python train.py --n_layer=15 --d_model=256 --n_head=8 --n_kv_head=8 --head_dim=64 --d_mlp=1024 --vocab_size=3913 --activation="gelu" --norm="layernorm" --norm_place="pre" --norm_eps=1e-06 --positions="rope" --rope_base=10000.0 --rope_fraction=0.25 --qk_norm=false --attn_scale=0.125 --bias="all" --tie_embeddings=false --parallel_block=true --init="normal" --init_std_qkv=0.0234 --init_std_o=0.0 --init_std_up=0.0234 --init_std_down=0.0 --optimizer="muon" --lr=0.00143 --lr_mult_o=4.0 --beta1=0.93 --lr_head=0.00552 --warmup_steps=200 --schedule="wsd" --decay_fraction=0.571 --decay_shape="linear" --final_lr_fraction=0.1 --batch_tokens=[65536, 131072, 262144, 524288] --seq_len=512 --doc_mask=false --train_tokens=739800000 --steps=3390 --dataset="wikipedia_en"
MLP neurons of a small language model. Each row is named by its layer, matrix (up: input weights; down: output weights) and neuron, and shows model dimensions 48-239. Each number is 500 + 25 x the weight over its row's rms, rounded and kept within 0 to 999. Numbers have three digits each.
After each neuron's rows, "fires on" lists the tokens most often at its 100 highest values on Wikipedia text that the model never trained on; "fires after" lists the tokens most often just before its 100 highest values on Wikipedia text that the model never trained on.

L5.up139:545517538501535502494544482491537495474505497520480523509535487450502474484497477492516561503509511525519483475486512523496516484517505504472495506465509467468517503504523470503523495474501486504489533532515497502528517460490505445519485472513488504446497534512514484481469459532510542543507471452475546491524487455501532540541457500545481474494528521497519504443493475501479494475483497504522492506469499507492471481526532491461488493503435503494502497481527531494537538486525489526535483487500511512518520516501525507510547502506461454472480486481468465477478501483564493509
L5.down139:462538504526516507492481525435542519509503508570505504485485495515456548499514505471514474517498494486464459509495528476526490476511501526489483465492461511519503445493478448535499517486465519487526538515502522485489545460519506502485503511495485485531491531512503480533490487522503499465510487499501487466457487500513517486526484470508501486497534493482480491500500461509457492492477587516460486478486514459494528504503490470502501516516523463515506501517530516498525553477498513517519479511492510479514465498487533468501540533509466499545528519497477517525483543494483519489
fires on: "0", "2", "1", "7", "3", "6"
fires after: "1", ",", ".", "4", "2"

L12.up685:554533495490477500487515496479544515530536451501515515528503514493563536484535517499462503523487497560459521520464489505507488500488475498484524493494482515480518506482491498511498531471490450479457463465493526520501493510486442502503520511484516530461513514484542506515511530483522525517531517485510529454475491492454473524514489499516484504489487474543519543496507478478515494501481495482512536491451437523477498486513526499451501531487485524473497523526502506493538509497497489469478512524472548488536463520503498444482513462521492483503506490516519517496452455506505481475
L12.down685:526499488505493541510513546471500521463523532531497525479504472496461482508487482488481493500524528539476547543491562499523524463538478514496478489457522512511466530505477478486488510487450487482523499530532500532469532491536441535482556512479517511480471489524473539536456493499534558515516522545524486473439477505444505511511516475507470542520526509495484481506495531540529495512498482513534516471495482509532527423504494492485504473471462503508500512502510477453514507519463494457475513498498505492501508523483513472493492472503493515489486534509497495523525479499478445511
fires on: " ", "0", "2"
fires after: "2", ",", "-", " May", " December", " "

L7.up735:487491460456501507527474531515456489555474485559502508503501487599543519466497507457456509486513455515522501509480477512469476495520524472516485516497518526521531510432500500525457477465490513503538504548494510498504518485481457490500540522512503521488492514488508506466498522486485543433463510505517527481476520527463495562476492515506459490486537504477481521493521540549523470518521492537521493502482479459504495504527504498523504498438542524480496545514482498484503552482468558492490433483522475527514482500532527541504504493478515482514523484527554480475480519494511463504
L7.down735:513491502513522532530471460526488527503523498548451498455553510507503544497472501494478499528488505506535479537513493484519511506522498490496461457505481460512487504499481504500487518488474509463510529475510488494474481525453497511511482483462540514504437509460500526466486512519505471469499464496470512499445527534499490542516530460501517493519525524452534503481475491538554506541499504481483495557474510500537515484486520486510511509506526480513525534474542545496493519459537434479471494500495481465511483531508478467488495487514520530552484457484547494492490488564493538541
fires on: "2", "1", "9", "0", "om", " rem"
fires after: "0", "9"

L10.up640:485482513521527492475498470499522514439486518500522510521511469469478518488484506480462520528521459544520498483464533518534507467508497489478460496529514541476494490488485503527492522509550512470533506516472490475539496465470472550502485484504493510455583502485497488534515494508498448478509506496506509497482496522507509505534490486519478467498460490473512488541501471478508516458504485520498519461508473520539531505489546475466513496504450516530538533437545541497511458490497490537449521528509500481504500483487534500477482525474496521502532474523513534541537522491506475495
L10.down640:541525513476545504511482492502530508540547470474504500502503506499521527457503516497526505512480532516533494487519507518484464521477472478520441512498523491467489508519488496490480460459458493498482509490455540448544496495496546467521526489471470531493493509455479511486511497489513463484487552499468514459471475515523468462500502484511537537488519539494520486536446474505467527506487473514531501508527565518474505479484540473495528512501479483486496477499485489446571491492499481492542503478547479494549506504512509449546499504515497500453526481455553486503474522491501548487
fires on: "2", "0", "6", "3", "az"
fires after: " ", " the", "\n"

L7.up240:513531511521468474478496481489504504500527502483439458525466487504506501479559435528538526537496503450509537511491517483473488457459522519463473534540530517512552515495481502505526514514478496478469498488452492493491491491494524497505511485486498466490496475502523501559466524484433487503465504478509482452515465500479493483519471511511486481498475536519438482482482495540506485498469455530532492492497501516530517521514562571519529511493479513509487500511502512526519528509510475529529494494496567494496516535508489478460472526508504507530472515509504454516508496507508510462
L7.down240:488512528495514506497448501570482537509498521509500490480483523491498459509474484472547495518515489527529476516503531554516497523461463527506493494500462487525528454484482524486456544487513520492492497506495462506507542460517514513501486510526557514519485497521479505489504521510508520532508511537495521531490532498473533471498480478495502528526494461515501508500479510505453524473434501517466492464498506506493464505552476475508490537472483460495530507498528477484516443508490514533511502482485475514521508451502464528495461535496495531484433536486496517520473492493493536524
fires on: "1", " and", "3", "0", "2", "4"
fires after: "1", "2", "8", "7", ")", "9"

L3.up845:503528469527481522476484495561509511492475496492471486475467489479513529488527463507521517503484507497470489462524543502517467487508481501517493521534492447511522527494503496533506470494469495500495519493552526491522516532490529524485496472518493481515485480527568492494447484528476480495518523527506497546540480482526515501505501502527512502451476528474564542503491503523514503501502488452451488512471497510495451525465504562504476525519507515476495445482472503510503538498537458513516495457490512527516533539522478530518505502456511511499497505543506462528534483539470471448
L3.down845:512442477503520514469519491475480525502497495504492507528503517511485504504463505487479506544528454489515507483478501450474465467554484480462487513501483513536519505470432486482484514474546467480542497486536576495528477513501479520513486508535520475468518497519521505515500494506508535554467527481473525527462505485542517527499494510511529531510500534512498480502499463550487502471508502492505466514477512515519513464506522547486547467478475489497501517497535436479461525525507468506475522511485443519479502505512484502513469471532532509491520471509516453480494485484500497551
fires on: "1", "ri", "2"
fires after: "5", "1", "4", "0", "9", "ou"

L7.up706:493504468515422528531516464489447502528487517503493520488528483506507527491524518537469506496558461502483529528516516550505505486530520499493471524488484515486515509457473490454470540544537471501493514521491508485507488465515522492505490521466526527512441484483493504510496501489507462501509525469515494523482519503488503513473466521511478488551535501521488534515463532528521519501502448475482554544514461511485501462495524529490483531484515510520495469526514477464468502491491498469502501479487523506537528520547491505520509489450508491525506502514539452501506485484548502471
L7.down706:522494487467535503468460488523537465508524545501493502485528457525510483506483494508487500488505495554500472484533504513505454521498507472458482496491500492483522478498489539470519450546495492496458493520501524487513539479498514482509500503507516482530460489484524475459493553490534477500509520487474501503496481493487518485471529490525542493526494475476504496508517533502499491480485483577493475487490509501454478477520561518483463525508493519498501548487537498474533486459428444528517500486472493500487470489530473481473514549481509502501543512480486525407518518531500518498
fires on: "0", ",", "1", "2", "5"
fires after: "2", "1", "0", "9", " same"

L8.up285:502557571518508509506509476513493468500535491506452513553482483502516443486499521507509512477514520472494479466540501507462516504487521487515502557505480520483495488485485536517540469485525538476509509523504463507531497511456508537488484553495503489467549473542467515430510504529491465506509525486532515487514518478534496467490473453549494479486507489535506497519490469513461505486535509471483444519494490474468493495514486526486496496505502454507537498502453461503472503499494497478531506472538515494511511496528505515454459462482480532508469516552466477485534491487444465515
L8.down285:484521528509550514504547536532471486496516500460536513483502510508480538519499497534527445474536494545515441514517526453494485485474454505445496517517511491497516553477492489500469501511490490479482532456465500521530507505505468477487504485505492526499459495488491470494499480512500470446541493536542451523482518494534471477475473466513502506487470520492558523498504505499463547520520495513485500498531475463452480523505515517537516507501523516503481469456527521504516525506492554534507492500508502499532452507513544503534500508478527532500497475515522518477463466483486518526
fires on: "0", "8", "1", "9", "7", "5"
fires after: " ", " (", "1", "9", "′", "-"

L11.up382:516482458554505551521480522475521520532484519487436513511486470485484540498511487525481517512541483504492493466479499489491492466500489537533507514469529545510459512495488493540492525506484509472477458487477518479522498482483499504488535549484511512471528509492488502524507510477497465506541557484518473512457486486543473533489451568457477503493545474508542501490477436495526506493491497539523490471504498543504503474523508497482501508533530545480505494519454489467527527455506501501530458493492526462550486514504522484500507517491533542479495456521467480503477495489484490511
L11.down382:515515509531516531521482473480486524464496497523486531483502470526541483500510467511485497492531507470524512518461538500494447488511485496522478496493519530505511496513504546487493483465499526463487515539465532498488519462463495503448488468504503481452480481519510549504531527530499484501483486515512462454455504511491539480448493490497476512502456544536498521515487533532468541525522493518519510478513424535556497502521456488479523525517480516535509478482493524512545517483469486491505474518461534490498454509495543473521473486503491541508415521541471523546532508472512471515
fires on: "0", " from", "ended", " at", " d"
fires after: "2", " att", ","

L3.up81:517478520511486502476494492492528529517463498467484485518515549525521501506487487497518493469503477482477496552533508551482524506484515501458454491490507515509512478445537479540548464514514500518504491477491507478465503493504506501557497483509494484494529500533516504505545493543498501530429547503495532478510511438511485520529484464478485467471484483485509523531473479495542537548517536528507503523450519494476498562468438492490510499494534531462469529512533456524508503488479497529517469497503487529485498502506544509478501463538510507519522445495505501497470448497472492499
L3.down81:500476467474497490486487545466487524467502502531520537470474520482444521524526492479514484464517530515494496485493478493516495535511492496534538533493461473549537513574538462522508523496481461492509529477505496509473543475510465528486453467509510489504528530495534501459517486504497433480497490507472511526518524502496499542512479483488519555524459513523518531523472497477473493466480533479518490474546457484503500461491461535502507474483472476521498539515516520505531504519499507496506481507514543452485522510471499488529512475481495477496505543471524517508474504507480506538
fires on: "an", "ess", "le", "iver", "one", "d"
fires after: " v", " L", " V", " Ab", "L", " ph"

L3.up598:541525534526470466471512507498515538493503481499474525510509514489527512496498520470475506461521519453511468539502466493519532544497505494520543494517522488476516502480508503548495477465526499550469460528470487467487487501529517521486536500497505493420510519519486490494540478518479514500508513496470542500481476488533521479429486522481483499526507519487535533529475499507500538513495504472539536469498455513495425523568516514519442485500491522466531546489491492505537532490480530517460510509500489497502520474521467493486512487491496481468489492471493544516499504508507519477
L3.down598:496529465499506507518491510491525538496500518508465521541501515484502474445495455532471484520501523447494512524497480499493510515499498499511470536487509492520515470476501501489517486483504538541543573429532492507511507518471526476500454499515508563455503516518505468507492420501526516497523539518497462486506455504471495487530487509461526500543501516502523532509481473535479504498479483514467508495534483499495490445510540498511495506467513464475476509497512503484528496468504489476510489508511531498477543501485529554449461497499487479480478489493498478523513502509474556497
fires on: "an", "ur", "es", "ra", "al", "ed"
fires after: " V", " v", " F", " I", " L", " J"

L12.up187:451526492483473514483487449473533485514454502461482484528508478558521450481514531545505499478539503470540456504497485491462530490474518502541501508515490516525491520537485505490481541507490508512491526481459504524504535501522505453533556515532496462544505488550519518456468500524539544517548441525465496523499491509511521517487488498508497478488443517522514491515482484491453540459482478478466530513516526461518506500502491501497490465471555482498506448470465499504516488489487516515524486467528509507493503476491548513489501499510492502465476479505502503510472508494546529502
L12.down187:492534522457486463489504509509477519479510540481534469505516490488499524477497551512529529510469532493516485493503524476501482501487519494466486499486511533507507501508481492511493471497496521488501446494496534501476568534457540488514472460554521526511460509511457420479538460490511473506516519496513479523501522511491528539497508468500490538509479509501532474504549539504500468500513524465495474489529473450461488499502448508499512560464457492489477533493478532505485501476431531495513508501492510486522478537440493488518503511485485493476496484496517514536516507488514479511
fires on: "6", "5", "7", "2", " St", "1"
fires after: "9", "0", "°", ":"

L11.up660:457457466470477540451505533483521520549466484490519478483502481495506541476504505535476475508517488450482531489509471553495501530496506497476466498514507477506538503527480492517472537456556499449512540543460529485524501505516496457524474499523520532516443521510518519505531516484500480512480472482518516459512504470472495533502530500494530475536527491504498498533523485519541517488524462475506459497494504482486475445506470475506498487475514493499501482491510518509487532507504495468497450505493481484501503473509517503523453540490523535527534526455512494516470506502501504493
L11.down660:501509473502500463481547482502551514529490464499473551490463471532519500490484491531492476482546461480488506499490520508509528507508549456481465513516472518501522541520531500488483505547487501491460480499465471519480508505502500488496488498516514507499511532470531501485531485486502497590498490478509537453540493481507503509486524507498517533500497526512517477476463467488522490463491478501517449511458469498467504539523511482508456499516508463490458477518495480490502478498524482479469479506486558516522476495484492511525416524484481562515516502463508483528536471507448494520
fires on: "1", " ", "0", "9", " (", "."
fires after: "|", "0", "1", " ", "–"

L3.up74:494481493528506477474500504496498537511522493522454499528503479476510512520485541469458510477506482519530539498544508487471488520454491524471414486504517462478553531498486487452492491517523479497506524529524522512571532492486522476528496514455483501512528464505523457559478517529536478498491509517505504498468467441507503522533442523498463523492481466496512515521481468566512544461455497485534514529487482494498476515495510518515524477499507494453500455516522527467491504520453502497502521514478507490486478503505496516474503513481530485514465547512458525483502491529467462526
L3.down74:490493510509487513484535544518496538499559497480470551513489513496548480497514488521424500541489580453550495489516444481506477520484477551487469476465484500482523553540464510475519507495539462518512467456518501498507522510478461485493503530503543467501479477512490517522508500485498490511463505499542509500459514499522499496517489498469507509448486504507517500479499502481496478458505453468500529515528508502524517434466509510514536519474525455462527506531507536520509504510487514495493461519542482505500530484505533494499537514495515488500483511479464528514501486507476519519
fires on: "ir", "1", "0", "ur", "al", "ul"
fires after: "8", " K", "b", "9", "1", " m"

L7.up602:517536502514507478488477511498508510486464528482460490511502510509494488500461474526480455504503543488489528522518547502531517527455483488493501485495495504494463509524527468486510521499519502507509508472470515539484518525519449428486505523440528499548526516525456518488506532472466484530492511464503467472504543507565516527533507547513533499460470533483499526531493467486535528514496548468494466506519496456494501497510528454498479510525510492571527454540486487482436508507512482512544507474491542450506523546468503491518483521489495500535497496480505518542533528512503516534
L7.down602:457496530515468526479521472536498506544499493491464490490507417489548505480459513459551465517486505559518462481517455511448529476527508496497476451504518528541542514475524499521487482488496491519465513512494544471528456491532495480507486529508533515495522494475511485482510498458511520529525493519551473518505454497522446511480499482458563482495512517467490558477509505507492487500479524514532528518496460459459484529506471522465452521491509502499479457510509488519479492450486501504518493530480524522470513524532501478484478492462490496485533506469517516495510460527491492489
fires on: "2", "1", "0", " ", "6"
fires after: " ", "2", "–", " |", "1", " ("

L3.up448:526495577510505504526527533507480485506478492485431546469488516505494512498452512498493503484477505488516478497518567536495517512508488500529483532513508515542476480501489512488537454511536500511464503493456483450502510500528477513494513462469493497498507479489511499538460460503480515500509536502499501499497515466488517522503448439483508480540447509551493536501539504515532538533503494502491472519553497515544482495521511541519496506500458482528495514477496501476450484480552516486519540521493487447453504490489490497505493496507502496439499506500487495501500482510539515493
L3.down448:501455541479497491542481539521500511475525471495525507512516514526528530493473493530536520510504490460477496490509511505497500485531516477503460489496504477535482526502498498467498486512519520501486496503435525485511488535535475474463515482486474554524497564484508493499538509554466521456492525477520517485498467522491526479457454496487532446505504514459483503492509534531535490481510494503492466509527487520466517496517507483518482487499475517510497495455482521461468520494511497502514565511564533490498505514439497494490485496503478490461493462516486492470513509497503486530
fires on: "c", "ak", " number", "ra"
fires after: " I", " J", " E", " Y", " a"

L5.up1015:501484493510469486459512510488488500468520556463495487504457514539527525533493537521484573499485478486514495500476506484554525491485477414479519489446491464511481492550483500507508505524488484470523486468527520487497498458491520526485494506487542487492504492467464505534508495515534545485533474489498473532514481518517480449493497485481509472480531508466502477492487507466480479503491493499503511515512521523470508504492468491493485496519533517539525470518520499519505498525522538550464507490488542448500485491509529470500523496502528511485519456503515478461536523504526502497
L5.down1015:484511509539501483501508513532539485486494522505494507500490516509571483508476485527476511480490540430495517482501520544489522471501487480488491505486518576493502496502532513458507454495490494482513494482493504468490515501510482492520511537519540514507496521475456516474498510468492510470486484515474500538486495504520508514440525443503461521506454532514511462481486516505570488489529495511529519496517465529465503510508452490555504531544565504523539519503460492533522456483545524520504500546496490508434492500526515497457500516502512530473459441474540529483480520488516488521
fires on: "5", "6", "4", "3", "ut"
fires after: "1", " S", "3", "2", " "

L8.up837:552518442506485507525511501528470483528516429514470478518508481456522486478487486516478471486538523518528510518533505520466508526515453499497471505459518561494491499531478522496521503530468476489487519507485544546490497510503513448468489525488462528521488527516488494483500536495421455500500469489514489459495475519522482490520486502489467494507510507527517518554454552476471513516493525521519499508497510494510514484498457531474492510492512532460539444462536492438473511477522480528513508525498525485463509493523543490508474461515469583479483505488512524482482536516522486506
L8.down837:490510543471498524497507461481497508487453484505519507459474523481519442505481500441458561525519528491511520488515498516518526530524497491517455479536497485517521477534514518532509497470524527499509492477505549529496537495520497518505524539566524457467495509488523505481491532550502525510428480500525515458514509502498519486489478510492510469524465536466492466483497486507471488483467541471573543483503490515476519496490509482528488481474524482526426518493457502475537515514502507492489497542455531475446458507518495503467466450508501512522472524496487472488499484533529501488
fires on: "2", "1", "9", "0", "8", "ell"
fires after: "0", "–", "9", " ", "c", "-"

L11.up472:548455480484482503483487505510550485517487485488511495512471524462522532504466471449479523505495516515499513503485490533501482456495452501477510488491538533518473526508477493532517485523491517488499502493491493480480465513463443529470522497515498505491526518484481516499484471527496510519535532506496538498453543511479502521520477519495482469491467537479533532518508501484492489484488502475511533505514481536451519509541533487469544509504524542469471546517543517463497496499485505495507520510459519509542483506478539487484488445492509509479515499491523497497491514514508490468
L11.down472:534556493526502533491517487474518476513532551566513553453474490445566487478484480492457502510511488559511453509501515532535518492483505504514496491505514506504476489513474466501487509451470507483503452503522471532464513528557488479474501546513545523513493496482490493488542475525505541505502517506507508459513482490479510494486493496501499506495503512486530514489508529482541534471520471491501514533461503492497497480463495467507502512478482504509482500493536504519510542496459496484499530507546493490509478505496502491475480441470492529516510482506516503500502541513502445445
fires on: "2", "0"
fires after: " ", " (", "2"

L8.up516:520494463475491519467507514534499528500509504518523538459500474518506493502489444482479457519506504529516475463491525492466483497484485486500471522506516525477486473501522535524485512488468519486495544552493492513474472480519485477511554487531519477514535504502470508518510535523482552460501477546480497514509476487465466572538518490515504498517531514477506507482501497490524514501526502511487514496480456485493495512513543466465490501502465525550510523466492512483483453505503540509508507545492463499453495474517496520474459538513495499469428489526522549496475501468481488482
L8.down516:467465490517500493476486480486512510520493537488481503542522529486519519493537547513504506551463569516515501509481484554461534504491465519485521496478454478474496504528500490473457497494467469501497494512527515518515538531488513521520495540469505489485483528537444452524531475516545462463498447458477487535475486538494500537484506541504494505480459498508527469526478483516499498473428422460489491500471467482532465494527489520486497509474477486526537485456500494482526535529500505499517531497524487496543464526529492486522488504501492533452492500514480472492471481497520530512
fires on: "2", " contract", " Ag", " as"
fires after: " ", " the"

L10.up670:518502553526519510521498518510492497498522460495501495523501509493479462490549492524495520442492524499481487517508499460489534522523429497519463493474519505499479526449503504448509523461523447523520480498510477520507472500494496517436518446484544503492510474507550463488507519494521493519494523527500521475502519505503511544498511500445500529532487453514542512479463526477537548472525517479470476539530525497486488499527525492477496451507522483565513501486489469488515520500464499507496516490509485492538468546508497462509486467488535479525505574522488489504492498470518513489
L10.down670:503535480527530482472507508531488466482556499498507555509475535467526527505502493526490515529552534516495492514483451504505507442505482472467497506487514453510505488439495497498521454540457467504479504508509520500476502508508519511556528518495501510486500526518502482547519513510528518498498528523470478466504489483518532488514545502518523469533507501488477496505522511530509522507484512471466497488498484513506513511480463519530504484487537522468487469483490552480476494515527478518520492482530449505463512518488520498496535485496538458465486482438505481508460526493495497475
fires on: "4", "3", "7", "2", "5"
fires after: " ", " (", " l", " to"

L8.up869:480524519535504501499461484485521516519507557483483526535482501499533548513490484506471522541491488521492510487481487492495513518511471455487514541518496562522477525457499496540492525534470519440552536525533524487523447468483510481509509509472487490507503487502467521486454499471499514481489514477484484500479457512446498525507484508496498457440528522506502500501530440444467495513513509516524524476504505510524529529540479501507529488511469483494483503507465538481476520474492500517460523445498490469479481493512492491483487496470533515527495485458484491483506453529509496484
L8.down869:481473486498489544509493494506498490525514472527501499531457507516488445480514460410504520496489475507554523512489525545489463505510460500489463448496522495492484497521533471459506541471503451488518524493469480476459509503499481479485489495506528578496517492491483543529470480528503525498484470502557517503489484507491488536495496463478493484546490511534431498514463519467530452515514520520513473513502523501552514471503511501514464496519505453525516524537564493507509492511514491507495511515471469565515502516498511503506505532481509504459512490487520506476502536523484509511
fires on: "0", "l", "é"
fires after: "2", " ", "che"

L12.up613:458475461491475524528476485508502506512472484500475529524518526502506479496480482521466517465476497495506510518532523467481510476503456542492507528489495440517502532482478502496508480494498511552518490540479526484449482501505527526510506475484486561502462496524513490454506526501479470458504493515512513510484503470458458488500475534505512506540501463489536492488490515496482494505442526517508474520499520513492510513500495542537501478516502539497493516485513543506461476443513433515528479497454458480532518480518501468515560441478482504524533518481531486482467542520509516536
L12.down613:517501499529487500528463465470528532512485473522481488479497486482541493483515455506460534534501528534488563485496541508533534502502473489536496501496486518479464515504511497497443501475548466536489501520503466494508500497474522494519488534496453487479499438500484492503527505500473513510524482461490502535508509481497500522499481468526526497488521477482527499497494516564477525524507494492495528479503508508544506470476501540475502504418508464499485474501508462491489496512498472528481471487473511524480470549517464493484527512507501467485483494537520501520522527519512524501
fires on: "9", " ", "2", "1", ",", "0"
fires after: "1", "0", "-", "9", " ", "6"

L8.up337:515464497518481519490487476502487505521458527511532512541504504489524457515543508450458507501493529473497490455488528537487517517480489501503511523508516472527489504516533499494514485548518489438493490527506485525528471462464494473506443465521461484484523482482516523503487473543514519470526481511474512475523491489502485493519515447478453510467477468475497524497508462504550490499530497566492453501452539497510481504498455510494498502530516523510463552537496504473500516517484493500501528494493507503462525470478439530478489503515497466572514511506497485531489481504532545532
L8.down337:513502506507512527471483552570500515526504521491486508499544471488522532482495481541511493496469484506492487505541552496474485476521505479485509495493491520434516545468479449469501498481552493479531495491474507482521495493475508460506523467504458519472498493519505493502507479540482498505503494493517511535488471479546501495486477459507498509491503488543506470510525477522516490477520498480524503481517520530442522516519510538512483477535496532512495463467511497530482516514488495509500512516515506487541506467453508484491483505513462488545535492488411529474460496477468523525
fires on: "3", "2", "1", " intro"
fires after: "9", " ", "8", "1", "ab"

L7.up435:522502531538542544491508490492508479537462515560518513471507489503504520518452513515513495494503504483548530523455488504455552475491496490541470483506507505439475540490519507454488525470532485508560529544461536496531452512499477508496513491535466531540530527489499530472491508479510531493464462477506523492485502451514530480482522509528494513483496482486510549492493522522432536518477541522515471545514533487526513500491513479505537466449488481510521477515485492476478498541504476486464508520514466478500483490478500503512486482492507521466476493524501513512512515490511464489
L7.down435:505547495485546494471476522489523511538504523459464520480491491504460483475485536487535493514488543516512464530495530499493506476486510547504507502516494469535499519462469510491460526450479488536518482540484506492461507518455458469493495497518465497538481494541509501480518470502507436494512515478481469542486507500484446444486503474512546546512508488448541466552497494477495509501521500496499512518475490503443509471464480472502518570484516476505456497531476499522460493504496493487546517541526501518517444473513516491513496519513470465498473498502518503489538506481495514518
fires on: "9", "8", "7", "2", "0"
fires after: "9", "0"

L3.up793:495526443514523523489466520547503499494511542551518459514537471477474482483525520488509524517477512493465517493521509507470489508501504510485469489548534450505489504496495552468511499463539509514502540491469491504545521513484501457469528525458496449464520493476539453519474474546494497497501492518512526491454516482467460481506498504502477512465481473518512548481454481528511486523509477523472473475515492493539491462540524519512502495532505488509500428489551512503507534502466516499495484478479492505476516528493524544490514490484524467506448472520526496541482493477511501486
L3.down793:537483474493486467487572534583496500513555502533519458485479533514501477499485535516472473498500513506483510491493518469493474488503469515501511463488516501496528569472463496520514526508511488496498465468516500530517510495564533483519545502508528449492493514509532505487470459494495493496483506443489496545512499516495476525479472515499509497494530491533505479501526449520496510482503464502537481495497472508521502465538479485502536480547486519488505487498500473500510509431483515507503480461476487477441526501543488514507538507498483526520499529492430474462523511496528515517
fires on: "1", "D", "2", "C", "0", "Z"
fires after: "1", ",", "9", "M", "8", "3"

L10.up985:524519516550484495551469498454524500519524471508529539521478460508517486481493472442444494515489547520490509482432542477511515473463504528489437550494512531477473516490506519476494510454486485498501507463473478522508492522506501512438496449520512506514516508472528522502544462520496511497506509497493503506470550529532498499502539563474495505490481464522499516483500530486502526508496477503470494541495457525518532491529485528513511514507510479481467502482463537514444468558508488498523531503530497475503513521553476495483507498521507480471470486529490501523535539520510486502
L10.down985:482487491514501472480524559523507506513503476536512506489510522543514503514514480530491495490519491454455460500431461481521555500509512514499478502466477449479476512511503528481509513551489503492484480504468557510502541460528463478470494470539508485513501504448492471494533443480502498506563512515522479516533491510481501461491536495495495502483518437504498470450517474506471503487512526479497511501463490497495544444546506494478503477536503478517515490472439518483516515493490536489487452508527482501504514483500497481539492439520517494482525471474510510541500469499501516514
fires on: "2", "s", " "
fires after: " ", "'"

L12.up507:500511497494507550508531479469526496522471490509518516492493451496502508512513519478480502583500494494475518459485524500490519483527516479559502529535479463485480500523492513471481482519529514504510472513530507510456503508539504482531486502506509514502486531502481515480550468454449504527495510484493487526517460488526514513487502550494517495510509520486478492507482548492513524530485498489478524518469505473519484498480449495505497479463543513481477485521478517518463524540514495449528487520480521516485536443506504484547514507395487510506481506539525517543507492530494510516
L12.down507:515510474415534501497498505533480503517512489496531501503456491460542504467471503473524482509480505471481523529513464495481517536503525520486505477507499503499519466470487467536463496532554488483519576476516520480471503479485498469511488454497516539484485516493502500490537541447508441487479507514519512484503511503512482480504513490498486510501522518529512465526492490490467477495459482515514491501472550487501479499477557512468504502530483524487554537447498484488502497492489518513518495488535469540492509489578493486507517464513524475543527507493482495478469466454472550512
fires on: " ", "1", "0", "9", "2"
fires after: "0", ",", "|", " |"

L9.up775:477506506536501499522505521505510495515494477546510522524479504502525531525436489473528524525467491464498509500489514493485498497514518473474499481478533481520515513515534509520484537531475502479519489455503581531477529496513493484501537497511500481486545514515445537484494549495497505484481473468501526521513509502506471473448496513472530491556470519520481536435455539485495487517499490502499500492514501489478517481495515456453455495514459474516517455456496536459506475533461510512519535479553495465456497469492502464497517489506519483499493523512478522502515492465506517519
L9.down775:510479500509498516516483491526499526482483486486515478496470499537494516488507478512481534496439556480529542480532509519484515477516509503501466509512471507515535483520517511449494531486484478514464515548501470500526479477538488496487472557530479500469536462479523543548505495521463498506453556516483520488517496524481544525482503539443502482520497478515502507485578512461529466501518468472504553487500502488510452474494496470495467475507533463496487526534517486517511526475518559507525510498465515504481505505459545482508487483503489500527513501453503486507499499552538522484
fires on: "2", "eb", "4"
fires after: "–", " G", " ", "-", " R", ")"